{"n_head": 4, "n_kv_head": 4, "vocab_size": 2048, "activation": "gelu", "norm": "layernorm", "qk_norm": false, "bias": "all", "init": "normal", "init_std_up": 0.0198, "init_std_down": 0.00466, "optimizer": "cautious_adamw", "beta2": 0.98, "decay_fraction": 0.852, "final_lr_fraction": 0.0}
MLP neurons of a small language model. Each row is named by its layer, matrix (up: input weights) and neuron, and shows model dimensions 0-255. Each number is 500 + 40 x the weight over its row's rms, rounded and kept within 0 to 999. Numbers have three digits each.
After each neuron's rows, "fires on" lists the tokens most often at its 100 highest values on Wikipedia text that the model never trained on; "fires after" lists the tokens most often just before its 100 highest values on Wikipedia text that the model never trained on.

L6.up675:521495492587554518492520519487443452599507501502510520442543513525494485447482435536481563537483516489466479458513479488439498459455479524468512535445504545488460439462445620453572537586433570535494488434511436501520496476493476473467517502577450434527480549494516546522418515490458510554507463574498413514474528526510433518472481481464519521507463441478493467512497452505519530470489517522508499476599574546559457524481480437472479496485477533508510511452485617579506485462494453550506512408481509550480492500534495567510599517562484519504473510502460487470466576479501535558473475512495494458498483479487527517493527409507553513509531606412481522443537535529537514460528550483484532400519462481475494603494487535484502489429530552549541488436499495522517494492521554
fires on: "\n", "g", "hip", "p", "oc"
fires after: " |", " to", " be", "ors", " c", " hel"

L6.up482:556513624505539564463472441557537529481479496551498507522432513509522435522497458488542468435502503501516528513440485471489523503487479497520577454473503493490458486503513488491501509473506465486553471466459473487433436515487492523448501557500572502527468480502504526546474531505438467468533444520408489423430581439495542474515518467500477497493497515516459454458452575517536550489458551443484446426546469579466605432526470494540461556534567531537567478467498525496499456488550529423428569464511505463500388515446495491481465588533467488526547553446452489528490497472424513508479428520536514501496487487541524458479510485519514495484511548436546499529516415487545530546497508537528513514520536500532549580448528585477490525515534540449458525631512427525524448497525477
fires on: "==", "″", " resp", " of", "\n"
fires after: "\n"

L3.up819:492475551582485465496499565536464499510455475502508599533430564498430529573485502488553480565511464477502542432539487538467527440513514544516529480524479491527509515533441515406487512553522521535488522433521437433492516567562525475579469468553540593506485536421530537464555512438458520483538457524537566496468487575461502509526606506478495476524522390492474520524474466438484526540466514510574621506419566509486477478486518467486435444476517540504487483425453537547480464423538418481533486526472549471498511490567507538428456553490507492508508458499485521530528468461471519533520496473533478483465497542459429533436483426486482531485455445495520508507546480473543520577495468487486540567532492516513522472457511461477456489541455562479505502536468472408533491532463530
fires on: "ro", "ou", "re", "ac", " re", " part"
fires after: " R", " r", " was", " w", " he", " g"

L3.up635:492491559515461448458522540534528541470488453492510547513523422513434503561527527465524467535538526452470508526466498518525507563482581491468568515475491595491547570511456454440532471502494419543447471569473514488489540468546475534476608519521451454516541434478483454455426432507472431526495507547531494468488535557460528414505531447486478415557480456547501461453414520528554468530571491504448573500488539522573473511496467550457549540512500478510484473516461504506452429561378540459504467493513567516460459545489473481477443526562467519515465501559490467477504522476488481544472557495488558468491512543501490488507511471473451463561487460579431457444508537497544485517546536554485484491467490537545483513518492513435465553519448548542528505582551484468408494491571513
fires on: "ad", "ent", "our", "iew", "ing"
fires after: " s", " S", " gr", "S", " v", " G"

L3.up343:446515530543528507486504517553520545471466494550493583543438466444451478546497492569544438467557526602474415549568536484557542505479521492510525454453469499531482546525496513498490458487490447528525432496510465434436499566500482579486475526523517512508453476514425530477458602537474442556484498558463477405548489588428494437472493506486483459532471542541507438469441510535473539535584506461455547523524514490540579490527517535535444543500510515520581470425467495470529464504541502517430497450513445471532431519511511590500439463494523494480491480528443419574490525488445468590463492496494497463503522514488457474503552510474528507447541468465475445556488500455538572512489506504523472460476491488519493499520512444444472559603515566497484483520523441473520418497554509
fires on: "=="
fires after: "\n"

L3.up286:505510565546425494414530501507520542511499490489482538515500511474492446484489469523628385481497501481532487549548540474546494548466501482502498468426542558452451464589508437487554438521517518531462507490531509482488465534457499540563415509490525481533463478536512554559446499483509463509528442503575520436483568506535526504454461515478485462508461496502525456497471528512568526465554517454453490541483561510566500446540510490449476492490579525500457439524497577427565445475533499490451522494508567440496473523427487536410558485556555506595510543503475501585478501505470422474494507494557480477457542526529498531519490442480568510504460491577515409554499473461549560552481499443558497514553472442560522530521507469441446513510409501513490527511479481447440473475545490
fires on: "\n", "m", "out", "ile", "g", "re"
fires after: "\n", " with", "A", "E", " U", "h"

L3.up966:505437493482436532488527452506444430453483475492500549491467480520493482541538495556472510534531499520503464540540510489486479520437551558494547473481474537448542557521452516454574457558462495486446520478577495423504528547463415501603492500483503538465441535403524495459441515503541496524517513520461523524538498530470479519451475498469435468475477470474442496504531457550525529507558526428550505547431521468447486512467520454519481463521443487517502502487464590530487467481466513506447520513538553526438504449568466550473479501618508470504475543513518467555519570514521524465470475479487489521531510514514529522501522499492546489542511471490478587488531494488520478534520519518543480513534559392388530461502556476436614446508431527509614491559519561441535372489546477
fires on: "\n", "ad", "el", "b", " |", "ar"
fires after: " |", ")", "le", ";", "o", " Le"

L3.up288:581485494546527433470447627533521440429480483501531547512491543533438490515524403532446539525483498505450480541537527488437514543522455452490573562486469517459371471533460490484537508521481541490456530457530416552492498498467468521550544510519493515474523490452549516481513510492487508532489529592426465508497502492512507496496457513482480496454469530494509538481466470432459501561536560525568464481472523520506514518540465429575472436500468512555540465475484559499454503558523468451584564484505494525473482472520480551519494550449432415520492494540456484479424542541423519504531533448513493491470550485499616515453497438475432485445471519501527504516458555507522534493503548526495477552501565496457473478433423492522493535463539618536470560551450533450468547486510491
fires on: "u", "v", "iv", "ong", "os"
fires after: " L", " El", "fl", " Ch", " r"

L3.up314:558485519553499520547510471506538450499509462480545496559529498517452512548499421509556541508456477521498537471508512463484526481528449532502576443432494538558538506511456557537538534522515499487487566473514472481514530458466505439554511486488537534510504447524444489500473546469494481515503523534431518464516481525493423529507393498458505475642493528577515507493467471502482486506496536502509505480501559465498494443515462484470509506469501477478607538479517519514450513525566431521529512560479599493531528492501441459451503504553496457496482408539558445511499469485475528535462497486430482398450579483483498449427492550494452522549544501521469533582430414493469548655545478475469565543557491534540505467450537463501468466472467504504496516482424428548446439550552520
fires on: "o", "at", "ion", "ag", "alk", "ed"
fires after: " p", " W", "p", "ist", "b", " w"

L3.up372:568477433478450440495567495514524513481508484465411520468543523490521492452483500556449467458407517555587507520488521427511578520408600483524478540521486483544496508471447487505488463545560427540506459457535458475479477595489463558484519492517433525500444534507491486519434553470534466554571459525502484449516478475439436538442485509514492415496445497488440400505533485523505582467539523464560486503425491482517536550457506545541542537446483500537508486518507495459544479478460496521488483568528508447507527565483466535450445476543555468535480440530527481542493562464524503434439510531576425527481496572564466506469568519491549469519529506469506481570546493449534516546590556425525519519499505515482498486505501496428559516492495524526578490549484511506478428531485510
fires on: ".", "ear", "l", " 3", " |", "ard"
fires after: "y", " |", "ay", "le", " 3"

L3.up233:494483514513535564520484551615593418510459533524470463578436484463433491450564482482550498592460489482546502469456445492517469504526521486557570508457526571517547509498568493460495527545494465455512505494562527509491443506562515490537619417511513554449516555494460538506524501512449482499491437491528488530521496547532462450523489485527489475512484483470476447461428509452520496530536527415521494543493505485471516522498481548520514507537604458500456474500444502463514503463482467483484539501445484470568430554545515557583549541586553467483490551525497468497506481477537505541507559500468480461486500532502441415441479500447513453503457480557494428504438452484455499537424500511436499528513495475581524563545549471460454466486429475498517523446596418489492471540522469
fires on: "-", "|", " an", ":", "in", " e"
fires after: "\n", " on"

L3.up1010:538447527508537483532415513537497434517494474524511534531519477413426476504575474554488530465486439539510542490499473412511573497443447447486527532480552485550497472525542412508466512485454518422463557478506450483552503491551467501586488470560525484449416554475540455537416506519486519567554451501506483564604459533489470450477421524528501463516441533488547388533511512485525481456503512489601497549497449476486485512528532518589485505508481506575526480488420487530537566508578510416505516517506479533536515456483484492475462582505452472457504500523555514503503575511516527537511525514412470474479538546561524524529482397490424473506479486545518536506491446450469512545471483493566474516432510521504467452493474489481443503570500570512533533528496444473491488493460522
fires on: "ul", "ed", "u", "ok", "arg", "os"
fires after: " l", "fl", " cl", " r", " describ", "w"

L3.up224:522480555547533506513485580533452493469548492451492540486481424464508527578553476502491543533522498527477471428536525503505437528510498557481495422473470516475533493502469597459567527540477571532440473488525451493444448545463496496537483519571483555438513556473395535461447540490501442496458408524493522416519542564531501500567502490524486442509498520503408449544526467513460529527550547525521490515514488554463495483539474424544507567441488516494525428412506488516473459516457497555458588584470477468554436557509518557520422522531554528522450451500510508478476469498529525499489486491497467471475552508502567432511490454503437440471465501504514412574492481492513488542530487545496512572491511544475462473470511506529434524533415499610536558546547453478473511504485514
fires on: " part", "ad", "ag", "ight", "ess", "ac"
fires after: " r", " v", " at", " R", "t", " in"

L3.up569:545507517584493488430524493523455462497480434466571534526517523494477471617470424543508464512544486457481545479474517550542536543451496536552510515452383494516501528501494466535501508490425499473476508458505528457488528478548517449524479587463501584488467464528450431487480469513456512514462510525444525480455497513524574536539491524430563469509512574517543523528524429502487468545445506499487486504490497503543394432536498456493421457476504482617579503484452557502470519457533481496497546541564541532469460553612445522494514523455462567531514545481537491542479517433492555504567478469495448491536454480451570442464483476462419518443475537500428508501533472455453499558521538446539604529552483529546474499495504473479467526561492507540488540508504481454495463497471461
fires on: "et", "and", " not", "end", "af", "o"
fires after: "o", " K", " R", " is", " was"

L3.up172:471514499521488522484456500495514483463407522516434459464548507462494445466516468495485517462464552527516543493473528411503501520514528549543533465531538483472498440496550472532467432489494550514538544462569494494553454491570404444448505479584501515536419513488541483536498541549504464480527437497395490484475547464493472470478541547484548449561493546454533489492399526543475549455489502506552491551484500626435416533544508511462443498515520465519515485557478508519467494470529476484425474490487556404533489509547573488502530534525529488506489477545503451448510490550494441527574514505495460502472511515577490439534510461442497579443476499534460553559542533495428544506489538490459491587494473513470501460475514513446548469440497565488498570492490453566388486513519414
fires on: "\n", "."
fires after: "\n"

L3.up639:513441544524542472491495494503434541511483471486536495538536478447490538540534477483559512549472447516553501528507517512490529563491484533534454473484522539452537477529514508463497541457515447444524555501479481410475435616564468551509528562559525512503488527479447509430510477465514475512630421537493499455514568577473491457473485478471475496508486495534575520447435495523531529502487467534570543508501461450526518503536491575495410452462462543502634512499443447493460511427498511520498511508518577541470435496508499489487414507564456465469533495528515409458453505495461481491574506481464543432495495498496511459440513489598505540515520434609519485513445440513498505580539457542476506485468522506479588507483539476491516438508527456475464486569451485431457537518501525
fires on: "om", "o", "ag", "ch", "le", "al"
fires after: " p", " P", " s", "P", " n", " m"

L3.up916:505486560571573513462463488541527510533451505393495557539555499401554471548480477561499582512473487562471473531460531478482425511559475529515534551517463514505469505469496475482508430459499459452517547495469446481428511485472485491505536534506479506438504495504512494475444530496507409501531458541439474464457529536532570469539491515489499497444463530543551509561499492467561609485513537459497467515558480476504512453465447535476494490540589524454555524463527534472491436486531509545468536540392541489483450526568473546520497563499529470514472534522591454550502518492493498496485532408463470490519509501487574529431529400514469480459440510559576464515432405482433564511500499566514497573511521531473470468519454458492531456454488503454480514575502462443473461527545485
fires on: " It", "N", "al", "h", " Th", "ath"
fires after: ".", "P", "″", " p", " P", "ourn"

L3.up978:473518480573453546483484521520480489508468530493475468511452541458518436479540433445569440490504557562497520478560514407508526437468479513471521460414455522481467496551532548525516385488506519518520470518597481497507452464537472586467524515556576491566485563486497595498545486531452437482488377548499460474495444457459404451525543495546427506451498448497482462525439534501509513497488464508498472517531507532442488556568472469471488499508552495494458485459465512453526519474446546537434550444518523440561451478488520534480556547501519486504464487504574402526491516530500504539497544569479496507470535537513444474496499424471470528484475500521467462544486516474474524505491501503490523544493519495523500525547585592416427503454470553563558511517562421523481526508544482
fires on: "|"
fires after: "\n"

L3.up39:533457507510505447482460464516467475528419463427533536548555500511429476556476450509553516537503527442511499517516527530478490549468451537497485490435535539488547570515509517513456512561456528498473515490498505472482525529482485474533513482544499484433459506521476467559496526516459480486551546544441390502522470514521518500474449547510467422521479544481524469502407537501504461496493593488485506430516490516486522420561519533484535555447560434442534508545453555524472576546529521585534517525442479465478412516483473563446569514515519459507510472527581487482497577455505423473517559506404491528468477541494526579508508479467460495545442472542472547554458419468444482548502532499451520515462562563505508514503497507448482496604422470584614488563469518482459499535489483
fires on: "i", " t", "and", "ow", "et", "B"
fires after: " G", " B", " b", "B", " he", " to"